Weights of a small transformer language model.
Size: 12 layers, width 160, 2 heads of 64 (1 for keys and values), MLP 832 SwiGLU, vocabulary 8192, 8.16M parameters.
MLP neurons of a small language model. Each row is named by its layer, matrix (gate and up: input weights; down: output weights) and neuron, and shows model dimensions 0-159. Each number is 128 + 32 x the weight over its row's rms, rounded and kept within 0 to 255. Numbers have three digits each. A neuron's up and down rows have the sign that makes its largest values positive.
After each neuron's rows, "fires after" lists the tokens most often just before its 100 highest values on Wikipedia text that the model never trained on; "fires on" lists the tokens most often at its 100 highest values on Wikipedia text that the model never trained on. A number after a token or word is its count.

L8.gate516:095144194165091123111110107103093129110099141097151164113108172097138117136174091082140104107131135133112135156110108118097104134143125135063178097185180152128113164132115098160071141194119165080166107133129098136126133154146135185119147124118142157138063138072107140120093103064121135162148120141175066186156135156152090084124135076151170074152157129145162111197166147137137069062102106109073112070120137066167124175145154151111135084140137128086121184120170174095108185140171070
L8.up516:016098197138094108126133144125155137051101115183166170150088127117069103070178143105134125106160084134122159100161102183113106115178084144126158164106144150150090118143160157152138154133108140161113186137155188159101051123122137149141137101128176133118111171129130138145121124130109035134127185151193120162124134169130071091078157071151127096147141117158140101123148110108093140109125067128100130104113143055137112129178172087146159128089111159148121141126098134113081082179124112
L8.down516:147108167171127126065130107177104047171123114124131141088112068106138094160131092115119129104150118133070129177159106177141070083115123070160094133162130095121142145146096071126172112127138125144161145088125073123102126186124101090082153145095135128149122184151108119180110131065127063130192144153075123123102099082092139117123129106126109170215173142132156147128150112137131117154100135147123118130104118147126176105082128116102165102144143084154139129150086186158223227105119088
fires after: " " 59
fires on: " |" 79, "," 8

L7.gate493:159076117159135091092145133180147188143106130103132114135152143114163145091129092161146122120165116162097087164105085135089092160183124167053131079102117070125074184138061136163198122106082173133074154109123107190184120131114170120147145132092115105151104063117144118148092119075096121058115120183087141143129143148137131129120108172147142168120127120100017081167135083140127126142135140116067157061119113141128154119126093088121103105079127189121101129138114151127156077105149100
L7.up493:171090087129159161174120130166104155132142159078119077187094139135107096092080117143117150116121158084082094125117137108136059166090173169058145066123124080122128151099106151132203112116134115185140128129125081153148131107106128092160132135096050141137099104147129139186110182101114145066111149199159113145177141156110113112147180151144132158106140071172085099094079166142183108173135113143125146111107106120150162121105146104053154107084157141100156142101060126136173069171138097
L7.down493:074103144178148130155082077135157136159111103213147073122131133128111134170138074123095037141088137067112108101110028110140175108121140125115163148154136081154156102157089126128144178161199088074163097144151098130143131155124098125130171108125114090135136184162112166149154123104147115137125112111136133132097163112059140121097192166136104117145160176112131123172125180113096104059158101091157116159131122135196076164099139112138131151134097128145140146106135043195135142156092141
fires after: " |" 46, "1" 8, "3" 6, "0" 6, ")" 5
fires on: "\n" 53, " |" 13, " /" 4

L5.gate442:110163106118144150174132194060158169142130080171122090103073185091153127127122116156129170080132171109156116081181110121112143074126109125079144090116150125122112205114098107069165160121196147120117128118132099140144154094114096150182120113177081183103085186168153134113122151153094093147145163086189164099150128118104093092138099181113176153186159136122109152115104117083103150125093151190107136162150068109188105107090089134087159100107078150162077097127127167091137104130140118
L5.up442:168132032150129169173123168092095116149154155151156143125168133173155079103134160159159127125156112144120138106092100158104100155090182119144103118103145160124136104089106158165105082085137133130139125116114109173121083127141191154152064181094155076133152069077115187142111138108150130108093130125168080102103123181109165173083189163088147092142136176122155115158117180067110100144084181186137176108142168118135158094128085103057118170175067132105158142124133097166145155102159113
L5.down442:148160127148153146148112087078093195152129141174116084126168124112110115169151121101116161066178205146126154148098155166165190152070148091192171117187137057118103149038167185097155089126103117086118135100110054117141151157102119116174102154123083122138127162112120130147070132173123076140111087097133120118133170133126132155155110131085188149128147080102136127115138145181139112108194103130053119154138126151134126167121094072113098134146104123188117145124147128124185085150159110
fires after: "\n" 40, "j" 8, "w" 5, "th" 5, " She" 4
fires on: "\n" 40, "or" 17, "al" 12, "l" 9, "r" 6, "at" 4

L5.gate459:182089177118114162106046147109090159128152169118112176106168133132159087167093124142110109131144133154140133113123109090149122127093084150178182171145066067166216087126126121117121035100106094145118131110164129119188127136142103091144091080093178096132047133123140102141138069134148093107143111131115096130080142078153076099154101119121152175091154107148113130121056139085088125127112155130088119183114104173157146111123129101139108128171133167139121097176069145129162074137143196
L5.up459:117100124087213117170078184153153164017095127181162140094119062155079097107116104122068172121086127082152133116150112124168186212155162125125136124152105134142160143055149179156167079107167152170120183130115132090163127171117104140156139116120166140102166096144135058122124124124138121115109138149108164150126051136152108146104131139096082143158115091131138121137163164087196104168097105140092083140067109156155099118132087099156188119099102142118125138117117138138139147133120153
L5.down459:081111139116127171146104166164167118114126136155128076097102102165127134099129126122129137181112107113101098123114090119128142130115087116177155101160088111156147108082140219107194149149096164160107150132140129144120143174154137135136144072147205121079103187151165140143137070095179062118107055095102129056163129151142143154132125160157144118136139106128100100095161097102120188125151163166104144119069143189153091194196125198133170119086083168150140152149073092089140172160103112
fires after: "1" 18, "3" 14, "5" 9, "0" 9, "4" 7, "6" 7
fires on: "0" 59, "2" 10, "1" 7, "5" 5

L3.gate424:183139105133194096162101134123093113059111175152098108130145113133126082143126113203170108132130128131174149154100122110163133112050184153150168126147148107127086145137116113134090178101135151141107123075094196145111095164170093108165105087139142123146085190081135097181100149173163176157108143140126125225130135046070125143114154146130100068140118121121120141140190118123123084141124125125137089087090111086119077119158096120091088118094154134133113187113101070158178146091170154
L3.up424:168126158158105085121146120125100160111086066174154061105146142120111137111056103085102170140133133136185067076115087159148127120142142150199153183094154191165135136050090145107066158127109106165141134104147162190124080151109169113129136094110128155156142146076109121136152082156127100162153113155127174079181111188157162123171120147156143172140118167114103109114082099182141129197149163147090065160092182115088135130167123140137082118121121099122130120096133196115110164160119141
L3.down424:174115193082154094097096098091142147132088159118095134146124124148105102167108168087124092102100135121116118128107154071157173176118086102146153126161114070147122125136122164125167133155135161071141119095087117177125126136107136104108118199149191109174128152151179150068159186161123063135079115158128105142116063144084145158155132084143181089127142092172110141114120099121125116105093133105145160147174111131145177134167182160100097114116141160087097163088151114171255163106117134
fires after: "\n" 100
fires on: "==" 73, "===" 27

L8.gate315:181107088110173105134150175180152128126124093157093158112111147123140144127140101105129131097158121170187130104144106127174065135150135131139167111101172130077123151146133123142119162104132149165151127060160108160130185117146144170130171118134124067155113150142117113122091196159081134173143125139116092128196174161132083117153130120101101128089202121083109043104158088160106132049101214170184135186077172132066116105120081151131145128128127097142187149107154115106117195149165138
L8.up315:125118117161171149154175095166140105145117143079175102189098126126134162081164147104114125100117168176134112107183199097110146118087103144141182091086178090087136123103162100148149109134132135134079100113083152159148110169050122139119104138120065184105144149110174129077142074105151131150098104135109069115124108163129128167117222080131170132093161121142129095115148164147121047120122135149098093128124092146093119186137101130150176092108123052168180192110139183156158119141132089
L8.down315:084112092088190107120113136187161110083089077153118149095161152120128125192035078138148177130114097141106170105160106200162148195153140137163072164090166104142069201143148088087082127152121104104132116132125116140121108157202109189147118140104111070108157165125102158169119140124123124133104092115074134153121133164129150174089118122114142160130180116105085122103117066083133188114139115132110162146106135151115151136132129132228124089147124089130116163108114094103077119133100085
fires after: "\n" 42, "." 20, "H" 5, " in" 4
fires on: "\n" 36, " In" 8, " He" 6, "In" 6

L3.gate758:163084122114141095136132174117117116139099111134148148106115144121152142121168147187109128053121117122152058120146107123131117107077124162125139138147117130119119170060085153068138144120120120061151099080205130118143088199107109130071109111126153101072106120118040117165121200112101149106075074118121128160133077060159171111185139129085165127142110136126101164106115123080107118091061144137110109138117110142167079147148105167107101088114184087188054103146117118186157083122153139
L3.up758:164167183096168140145100123139102129123125055135167057148132099103106172067151117130094118121105066173144144094144125118166063104168109165104119089152164112118091146092139132140138130095124156135196162172101154191176148101092100121157132136141132200156146247109155162074107084159136105141147145125159092116101144137096157108132148106043095078126143146129122131133149180125143086176147205180134104084093140098133134117145138132130165136103166130185136149131136161117089125120177094
L3.down758:129126117095128097101132168144082141080167118131153071089152080065147152107124134160148134056103090115097172140146137091125151135151100171185163143151180132114140147144091091124139109142141166150116036108166131124050142138149113090134147168083099138165119074120111124127129106162176102097136128090089118100131143161123108060108087097115132142173183099172034101161146151134176114130132158109111085060194073101124161158167130134104138116186119152158131090081136129118187157170159093
fires after: "\n" 68, " anti" 6, " Belgium" 4
fires on: "\n" 68, "-" 21, " (" 8

L3.gate237:088174150135085087118196101128092084118133098255099077157091156133121133157091146146140107125171155114141156098119144148152155097119209142106139149090180109103114167110161086140140140172080113132169078067192116120110099082164149111103122191104091131090135131135124129102117085163105105084101096148113103102115128143076093143051159126138099079087181156129060121136128154160109137108152144127149081150109150098142174114148084108131143130125089133148154148100073130177173144156122096
L3.up237:119171098129098112139141141108128095028128112149119051141072117121134133158087152146194116137139097098189096158064137138139135142164127124159127113060173130112020093143124110145091180156072114079194116108126116093135149136117115059123115167143106113120075144102173126141113130161163056078106124105110126089118128136084132085083159153090110089118150140110145089134149128120136115120113175134141079133154115133197125095085126108115177142110104143130172165128140142148164065090046122
L3.down237:147115180111168134156132082140129137063077100172103113167125097201128172129103159153178130107095186138071132137136088114114198091124134119134147126066116135176128068088165172138152134117130172105155113116102112119144091149065144091170199107159155090149113152129121146116152106173092069118127105138179128100071136103064185161101161169118140110163123169128166130111134077165085142134149158126109106098197101111135139105134160127104116074064089167145095154039147123099133147138151151
fires after: "\n" 99
fires on: "==" 99

L8.gate389:121182138124143113086144127179122111133104142139164162141163166136091173155086128172060093093167145104101121169115152147131124107095097133092117082074158127116184106099070106103082168100158115153112135199202134095111145104101130191146093108099160107143086095134171140128117108139119126070158071151130069154103190137109084138132146121078147096101127126121055151108166149144163101111074190112199144148114139101149108105182112083131071114184157131072100164165178150106169125118146116
L8.up389:148162163144086076082123136116089061123119147100164181158139184130224132061107153146059136114160056144084168123107095122112202118157141106151102051093144111110139148126130116117098170148145155167112090167137178121094089084120125152123126125150104177148121122081138124097118130116114049117165106125159080120106138090090131096092109090187113074127173111065162144086148131137175108084139107145182147083092163108070136126171146092143131118122152117107149141146190128129136158162149117
L8.down389:134162134139103144091121135165165148116116116119122123140116148121147133120110115148100065127126082137129165102142188166077162124145200107140115077114161080124125141063097158173130132140154113150046074171175114151160175131099154124145126138103137122155113152082106125116172077084156139055145036118182075207138159165164146086101114143063116134110150139133154179105117151129096112130150161126135110147083089106130129147101109123057110090159106175067127143182104141133222120129116074
fires after: "\n" 43, " Republican" 8, " Democratic" 7, " NED" 5, " CRO" 5, "3" 4
fires on: " |" 49, "-" 43, ":" 6

L5.gate83:110110173088126129109147138110101153105160138213047140148152101100120100100155048157126123103136134141113123155115061087120158116214105176118082093154169110144123164112083115139180156102121132113102145113141141081120121176119137189134150101118189123102054136138163182124137096095106144184127123131145118196104065087090110120110168168088132166182092109152160093137099157175150130121131090127143156084082084133167097159147136151117111072102129158135149093077109141182088089123155080
L5.up83:128115133137085100108182177068125077113146124163099072090082112198146089173195126108121089148087123142141080153176103181167131114161155141097143118154139138088116134090074118132154102126146105171108116170148093084136126128126118138098102104109100141156115106126174118158118075122102146084139132108208137101215124124102103105090121092133149078178137128093125110116107102122143156121147099147144186137091121174059138151131163067137121068083109180147142167099107138200129030100105126
L5.down83:086125117121132145064098150126147113102165197149081150164141114066157089150143140148124096093126095166117146174100114214140191211125177120155134129102143194174103141122122088111122120110097140112098077160092175145063132227119117130111083149110091135114163089117158158158159151091146132147112168099128124141102095104162077108106082159094110108178138108113122135193140125092113188136151147120181182054092106171114145128130133097108140096137105150131152126103101102122122064159096167
fires after: "\n" 21, " the" 17, " " 9, " University" 7, " All" 6
fires on: "-" 27, " of" 14, " top" 7, "/" 6, " first" 6

L3.gate122:156148117164163143132128138047142100085133110086176124144103081073105188145149100121129098154169136135117120125098125124140102138082080161117096097104155106168140137150120070149067094146140136131180093092090175136117170138151108153093143138080088102090102113090160150106113115137108137181175080138097146128138163178140107101110143120130098157037186077073134159149141107158151141110130099099046162134170212135173127150180141114127148196132124094099155083188171138091147138114077150
L3.up122:104082085112124151134119141128113120122141186199136182139103097135113083134116119097113103111172161162160157092105129125160162046150141114115145135098149157114118164130135138098091135153119036130120152117131208095190153121132129161154131145122123082133116115095149146150113110187152161130109138136145115160111142122094089103156206154155113125096122108128214193069128166134099139171079143096137156139122184112058185125145167090106083127171085067167141092091111109144196150091092185
L3.down122:157118141137093114188139127208145122140136096096093140075059185093171075161081119128181108139161058156188129085063139109082097126149145160112152141128134102054197132155139171092177118088141170097101161112145114131109117177117165094174098136155145159085165162094162105107143142105106082057123167134138137102127162149148158081162118128177169117164099087152120116137131196162106139119143115060116119142137088129109124096121043156148131118109126166146105170130133135160094087126131111
fires after: "8" 17, "7" 13, "9" 12, "4" 10, "3" 9, "6" 7
fires on: "0" 18, "2" 18, "3" 13, "6" 8

L7.gate400:162117119163155141112121161088099171130110172133113148110060197136106101170155157169144152122102109154145161135094078041165085167112118076152125090120130071225118159110152088127159137155131134133167135126148105163115131057136145064155106121118198142185102159124150141140126143196108133085098137108137096146112159094149112171084110139173066156065114143107058130131156122108134093126112161140123100072120149106098161129179120133116159172092088134046147073126086123143166112117121113
L7.up400:105154120179111097162090139129125125148207156133150136149123146135139076171120095076133166131138159167169145100154111108131095128099171169105151110161156108209087218116117102145167153121146120173094106148118150138083150098149126120156152156116134143188139082070133093107162162114124177070178101161070091112109125150100170138143149175130161147120083081119070145121176123098091115137147054085098145121092118111067140148121118138070071149109143157044128125158127098131085105126191173
L7.down400:127081177123125080132102150096119131153097173178092119118131089095149170146134103160138114135067112116150074147091093145121128205157103091137081137118070117143063081186136143125139121144121166117200119114151142147131119087121106183096128146131125126149132122108088126170128166106159166108106083090136138078116138124180099145144147152143097174131202180145102087174162137123130160095110086163104143136161112125170112143121129190153120135125107171100133149115115093113161255126076067
fires after: " " 33, "1" 25, " |" 8, "0" 7, "2" 5, " of" 4
fires on: "1" 34, "\n" 16, "8" 13, "7" 6, "–" 6, " the" 5

L8.gate740:087133123139107114132128114092090132115114150176148091102203105131196146127132161109186131163157154152104193183104067135137129107103087155149111140130139085147124167172131093171125118199108199097121146133131104127145119152106132123132093103158194124155143174073136087113150129126152170167118123180164140164120130143117097121089212115091147163081104093200203129113144140129121152144108115086167143163139148184147187154160137053132092176085148100165141140129125142103038116138117164
L8.up740:161158125141118136103133106124091116153091207111130115131140131134105158122144089141110158101167165131112160132101064102137167095093152140100090148133103153160127117114126124195150059141113045132039123127139162096114147138104125124124138186145132148089167117132151073159130100132121060104136157145171085184175082123130125179106093162170136159110180156106155160125099131075143087153131140170156110084157123116152154171132101137147107103091183086111122196084158170181104234110112069
L8.down740:140138141093155105196123076149171106102141153151115110080109177134167153112111158175124120168047130124111100129145095114099175157162125097163116103145127182188139133106113112123134169138108054106104135081127054123124177196133116148111097153107162134132066112168119141096055180096085123078140139200141105096120106134091158145152078118144104065156149106190181111172107143096148112161129163077128119116110133143109095119141054103099138132143135154119132103101110100060187104162126074
fires after: "\n" 30, "1" 26, "2" 14, "3" 6, "5" 4
fires on: "|" 19, "2" 14, "3" 12, "-" 9, "9" 9

L7.gate733:129142147157140142134084135148125159117130184151156120096125114153089156180140085149147136141164191038220094097157136125099110138116089165092136158130136135152109156128127119115084106141156120182139114128145122173099152157063123150142138101159118104140134126101138087118127154171157082167141160120181131134115084063067126097113139175100138133128169150175128123149132155107161114083083185135153051141097216098138088101097126066176086174140132153160125143143111074105170204144145200
L7.up733:146158126143125210082117159115142153153146115158115116135112096165060166137178133133139114081070113070134130079121135179146102163126084100132100178168142111191105158090075092125122199091177128145113108133090114149131154150028100162109113115127129078161148146056108160072082139155100094156153128113106174123148122100071138114182106097120082119113124185108203182109143175063130163114159111091143099124165181109087121155104128100135086096086101108162117104126113134116128116124113134
L7.down733:152168152112112073155171072177046075153064113116134128125133124069122139131102112136120180166148110158186152085120109132136157139115168098166147090101137162153157134108120120156155141080161174087099127108133175131136082139155127124187142160052119112142109096175169111073082173102135141059135177170095128132120149132193081156100156128125154155146106132155121122092137153111110170091098140149115124132133142148141177126190168172172156097152172136144143128130084141141206175084209104
fires after: "\n" 43, " " 35, " |" 7, "|" 4
fires on: "-" 31, "1" 26, " " 11, "\n" 10, "2" 10, "ical" 4

L8.gate591:083126195171129178100091138077117172090168157111124169099149130128158113130125150124104137072121091146079121157141105138180140067158084161107181141156124125173136143170125037137171133151194156076117129119125127118139093122080088142187138096095212085110125081140117129125125087154103089087161158124108080126133101150099135127155089137134135179145125141131091123193113099145104120151179089156115115058153156173136097082111046185137094152107121168139146155153134137154092122186151161
L8.up591:120103132114084128125125089129136149097070118157202134094094146131030089124174068114159171114113114109113110121138174115129130154091107071129129118131120160120120112110145145145135145115223125058092118119129177092109113104152084136156145088125175093123107072142094079209145111076154103092122137146143128103143124149146111090128112123086065073142064101160099138096184099149044134170133130119144169081131122195139180118117134151103145134144166147091193188114066131111136147146133115
L8.down591:148123118131142145143101179202121124175142141137083145143167147096128161130094081183078162167130100066183159153107068101151099169181047169151095055165078145112108121096141125153127196144138132150118130145191170121131110140116153148191134085113175083127151168160136139188082120118118084141122183122134116155073065154115082100115122136132140111145101185113105141151125120199117142116169051136183117117130143131107150103113141078166151162178141151092158170138116110156153123139102102
fires after: " " 34, "." 14, "\n" 8, " a" 4, " re" 4
fires on: "bo" 15, " Dur" 13, "ba" 9, "Dur" 6, "dra" 5, "bu" 5

L3.gate202:093091122144093118157131171091179145165163095086120112156144122125138061159121110125097073115140165117145131070136120132187167096059103178187034068129118140106112160056134120112173144131166148182115101119158128081138158152136098122137087099177161117135065129136122155149122054097148159158139108166114108113119158112139117141134111115133176115133118173167124121109098113125122135187096033088103129116187122077175146191131121186165093147107148122140104174157094146173096116091141108
L3.up202:135132119096118112195133172056151173095140158103146141142085147119101128083154056157095144214113108158106151121171067126144184123116149124093121095129117129110166187097148087128146103123129144119158179138140154099113091154109124154125120197133119129197117202119137124133076097139134137140071144125174116122095147122202120145057166136173117111075172154093095143113124153114109168107140184113128128144196160114132117146133049164106126130128111200189095170164117137186104165151152118
L3.down202:112151107162092127203171164149094157110184157077122148087121152120113069095138086158093071190111129126142137100121147100119163134090135172116127051090129097172068162210092181126134122100156147092099149160156140142127167104141085111142076157172113135082129194154146081120089164122134107146141082132106141150112146139180153162105143142103176143184134108111100078127120140129161146120138063112099128131163073109143150125133102136139132097107081149062077179183069101149108186134100109
fires after: "\n" 30, "|" 15, "-" 8, " C" 5, " A" 5
fires on: " Total" 14, "t" 11, "l" 8, "It" 7, "\"" 7, " •" 5

L2.gate568:118171175169147134148140169172163115110157121093112076162142112137118188155156135121122141123083130152144121200153119111105156096099061087149134180091119128135186125139108068086132152140106146132128108102081113126115212127124115181135157065090106165142100109146139127116084129139125124150127057170125137106129083076122184103098109116050130086106125129091198130136130088088101084112139119163095149093092098135117187129161091151100126122156135025114114101109062115108162087176118191
L2.up568:125137114149176121092209195184150100108168151146090112150130117174140161167138180145145111147127143141138167221091093084114130101128066105177129158093101070135165125147177067112139168179096102135147081065097129176074160133123112186132131104103146106141104116111108103098074116104109179141123133192168129143142124166086123103101143101114145152120180120035171095102171103095149116169103105145127163155127114160123154113119161153149108115162130107113070144101164154111089178175145140
L2.down568:108153138127127102098132064131123069113095154115129159131086133096163106110111115127096166095102078158136209085120138116162122093133140164119123059171158149106096101108153148175185135145167066144163117140181099129149106176135171069139153216166195059133122146121147139147153105139142158119143190134144165129141147155152095092185149125203132127132130185135042179171174093131110132146151157109112094161169095164136115101118103164155147117124133153144132178141192164126132137089178107
fires after: "1" 18, "9" 18, "7" 10, "8" 9, "0" 6, "2" 6
fires on: "," 59, "8" 18, "9" 8

L8.gate238:200092082150082101151113167135201124093104126161131073108156098105135105146120103059125115146152115176122123136101126155124049131145146094148149184100130076114143167151156139090139078100123141196147084193131172156150123113137147126123131167139184126165089110063113167119139096160113180109166106149127131172169124104191148059127126112114050151142150100115116161169134154119107140146108174100095121098137157090131140137124128077157119125189068152197104135098170128177129075185155117
L8.up238:120089123088135075144156121141138159129141125162088137188173121117142069092192094141164097123170106101102133133134066160153120130157086149127109124152055087081121126106128099149155128170078088167100119160189133170126156059151096121111136071111165125135074153096141126116115183178125143065071103125112109127110141144185145093129121105093110177122154119108168105173156123142126157104068152141147108112139103163124118146101119139107139078125088109120092109102227176158180121230106167
L8.down238:171156116136094152132145186161124109148104155084137132129112148147090141137102104124128210132141173130155143132117192119165162118157073131134126083080196180139154063141086134162086089062143132102118107086074106087118112177154124129139111124155128124091168097125161126109178104041130133165144170140103178128071111103118074118151187084129138102110107131129081123111072131115154094157097124148159135181146080125137136097122102079164133102066197131171138085126106165108067169060132103
fires after: "1" 25, "9" 23, "0" 14, "8" 11, "7" 8, "5" 7
fires on: "8" 77, "7" 15, "1" 5

L3.gate783:129160097079125204143181129134165163136132105126120133144138133059177117147113161112193094135150102134181102179120138177166150108119128161143100142098134106143114116114141114118109173189114089086139067129109152109154181121063130162165067129108114136114127145187144112146141149098118141102131167167068092065104186154100124188168063170158112087158132140142106134101176076101153127071167092072080073096112111115163122121143096158122157136120078113128115128067106078153119087106171180
L3.up783:100102065143131149067125137077181141053121091080178130164149174152138106098076121179160094081148145094153096109133128153167104162163056199123106107133151116109107117127093061127143123159085105146096103116155120059121200207137104093115141065097178105091094137100138127122150117162119104234131110099174117119134142141098109121080129138151151147116131157115128137132190116146161128138151137148161101119133130108144117162162187137171204142132116115108109136135101096089126098155152073
L3.down783:110080111162136072146091182054188156146139175140118186141112123172110146149173115141130178047125160109093102070142122090134130149086173125079086152163133068107146108165195159105112133115153132133043165166130118132174141111191141194141141110118131169177155105124109177154126138147169166063147095104138169151167102134110117127158128089125081134082149100101131095138082193084186143128140143105183121153118120178153129170119174132150098115099165132100152161139112152091121101129134116
fires after: " U" 15, " S" 12, " H" 8, " St" 8, " T" 6, " F" 6
fires on: "." 100

L8.gate561:144192156103162160184186137136143117154091190079121115093152069109150117151113128176139122047086103123078108109128099143132136114134117141097099181123147063121132136114120167126125102150161142082125117150127082170173066167155111142139140100122153173150133104098078112107089116069112123113104145134083120176048121131081150142162120119145141119165126068095158168103103126116122236191081136127113088071153103155163180120098145096093105118127138150139185197126102144116124085113170151
L8.up561:134114114122142158124119093100125115098139118177150148168142184106129104095120022135136199116098135107174140089120154126117074112123160126157190092089096151095142154109128105166124127146130109129063096121098111164070147124112115142097118175159195081095161114103147111147169071118172133100149093124128115123184108090126126128129132132126143140157100112108090185137165219140180174152076172120122161151183046142117113154177155103168183142189133117136167135060129119123097204115121141
L8.down561:141133131133122142116111158157104053117144191115081040077102110134200148163081099132118104097166197160113158163122119142094115137117114106169154134191148151100172155098082144159128080171110145146126100119104153122092156093119114128103154220152134178112123151109124197157134106157094145165093104153100167033115144126085143139126107084092069111135089116151181132140113137137141109121139145115188105131082196151118157167152165158123127177193086118105097083125094126114139151100090145
fires after: "1" 33, "2" 27, " " 8, "5" 7, "9" 7, "3" 7
fires on: "9" 19, "6" 17, "3" 15, "7" 13, "8" 12, "4" 11

L2.gate177:143105117069121143098159143024120160164132191157150058029089123127130147140135091115114146128184150086157167142100101073191124109146156153129126113123128089130114159113098075119131098132108116125166135080073127158171082112128139150145155141127168091116019104060088140096120098099140144100149142154115123177104133117129096106095112102133148198100116105089103162087103132162147127115213105125154117086104158109112092143146129097086157104071104090123111114179111125128109182120135146
L2.up177:120150104138144150088115171195112154123189155116171110126092137096136091144078150121117115086153165160118104148094143096143157154158196113169110097102114059130092047127083151199092149120113097134122135105123161199128096187117101160157154162120108088113112152153104138147095090160127099115164118166128153165110177126089121058065150114061134116185117086118119087186128137167131154136179168093155077118108125143077093140169135125199152109114146121140118077166057146125123122129185126
L2.down177:157123101085124146149158057067093080115100120083108038139144068188142135139132176142152105080140117102127093142127124129116179049083104100148163107144107158123114174145149089160103142150143116086160139102145111178135135134109131085087117076151107175113095149106088112087202101099154086147169107173137097157112055126095140168134145112159078093119179134129179125077143127136119132147084142143161122105125146145117176097101150098054088161162092159127154074125201101138129144153083113
fires after: "\n" 55
fires on: "==" 52, " |" 16, " –" 6, "ing" 4

L2.gate251:134072137098126127104137140051085151090150113138114124130120138119104079186109135119130125191210225142106124080066165117132154205181141133134106124164129084125136095137150149112065107107104076122133124159130161199087141095070144141134136135098100129127120168136123131141079120155107119107122195139138086085106124108107120137108096170095149150158213228140085101127125143152151144120091116113149220113134137146194141135161128124079142158139106119133138172148130117065138128106114102
L2.up251:132052169107107100098101157073095159146165100170125128147163116158134139161082090119094125142194137130152136119091105118168177141130116124186124151139102105137132100126137136146067161082180129127067112125120082133086140105134121145115095182112154141163064211096115157117095112194184110116101201148176114153111123067074120122119092118151141175147224190101098108157087143160130181119097137119162177108132193136132113146089116153121096123112136139134109139196156104130111166103105080
L2.down251:128162146181131156093128125143169138189133124109144116103102106144185176085125187135115109111082102082122106102150086098134140094042146136142206142116173116146154119143126099199168126158124122118148142165152159185165081149109134125121122116127098149088156156106098163103153138052122145076123056141134122104090201092167165108149167165107105138081135133115173164113094145143149106165148170082136117108168087082188146068108159140129149202110129185158075083083122130089133124136160147
fires after: "\n" 45, " Year" 7, "-" 6
fires on: "==" 35, " |" 12, "===" 11, "ba" 9, " Elevation" 5

L5.gate259:133134096068069099162165172083122172129109079146044127122125156103164142131104089105091117140153093150180113150121154137142124106094129157151097087148147091114157163097106119138101128151095136097085085112173197110103069101107148160131122040186162118106084147102100122152119124078143150128157171192084067141097093146116176112169094090118111127156159126198153129102132145129149101156110097061084160120117090162143167093174120168111127132116125146149109107095121207181127162072158150
L5.up259:102101045074170123128108125109162113142102112120255156130153134170118120137115151075137173164102071083152107152120135129137074144153123142123130120159107100177156144141154088103110088131113145164165096092150151164139167156163138178112150061128146078132160081093119094188104063125199080103163124140146095127149105092143173141112136148136108096160114151148157132120139136141151058155168195180153099125146105174079109121136107118103120105158141171127088102158066078120152077129111120
L5.down259:103115081098153078082127109182136113154163130125132087171127138142109143117111112080162132160045122132076143165140134137178127155125078156136071134129160108103120161153128122142103082082156198120119072107124132120119133165157148069102154131060157111072157162114117152148101112163198150082145113152051190155180076155108142145093102157161141182174111115150172142117108125168177118152133147095094117124116081206135130188189164145119113109139150084092158128145146135137084083162178140
fires after: "\n" 67, " Ro" 4
fires on: "\n" 70, "k" 12, "th" 4

L7.gate732:160116072171112124216171123128155113100107116104129133083166135143168099134146094129126140154157129083101156142178072151152109130126114118129097119138121087094091153129119134116104075178140159124225143141116113105141117157141104102125114068111133124127132086133106125180131162113174119136176170116124116084094216083048122154083099157116158115123076113180030087111052140189107140131109172147116102192117122101127179093173167126107120115109145102129116100155180172115144109105183133
L7.up732:130144190146079121119106112142129176085076178117123079135085145145131127128124152136073132155159129120128087124132090167078097151129172079161110090106107158126204127116105148167138097156112048175164152115156154159064123088137130157091187158108101155191146135089090141145139130168085107052149066077115116136093121080082078100137157155153130135130116179127067097123079075161193118098152109103166121078111108166159145144120079118136108140149114108164163110169152121091155183096138104
L7.down732:173140120195103139160114125060144059150138110081166120151109087136142074144165159162159147101110138215179139123078109111156117162114171134103109122149145119124110138085133137157172182172138130106124077096168141128100170159127092111107117136116191165146147105109068107124084164083172142127179174126178115189113150093100151074108103147162066134088075126147148129126176121070153109172107135123142106132136159091129141198148073107118132111121202139154157126151111072148126186132073157
fires after: " " 44, "3" 10, "2" 6, "s" 4
fires on: "8" 19, "6" 14, "3" 11, "7" 6, "9" 6, "en" 5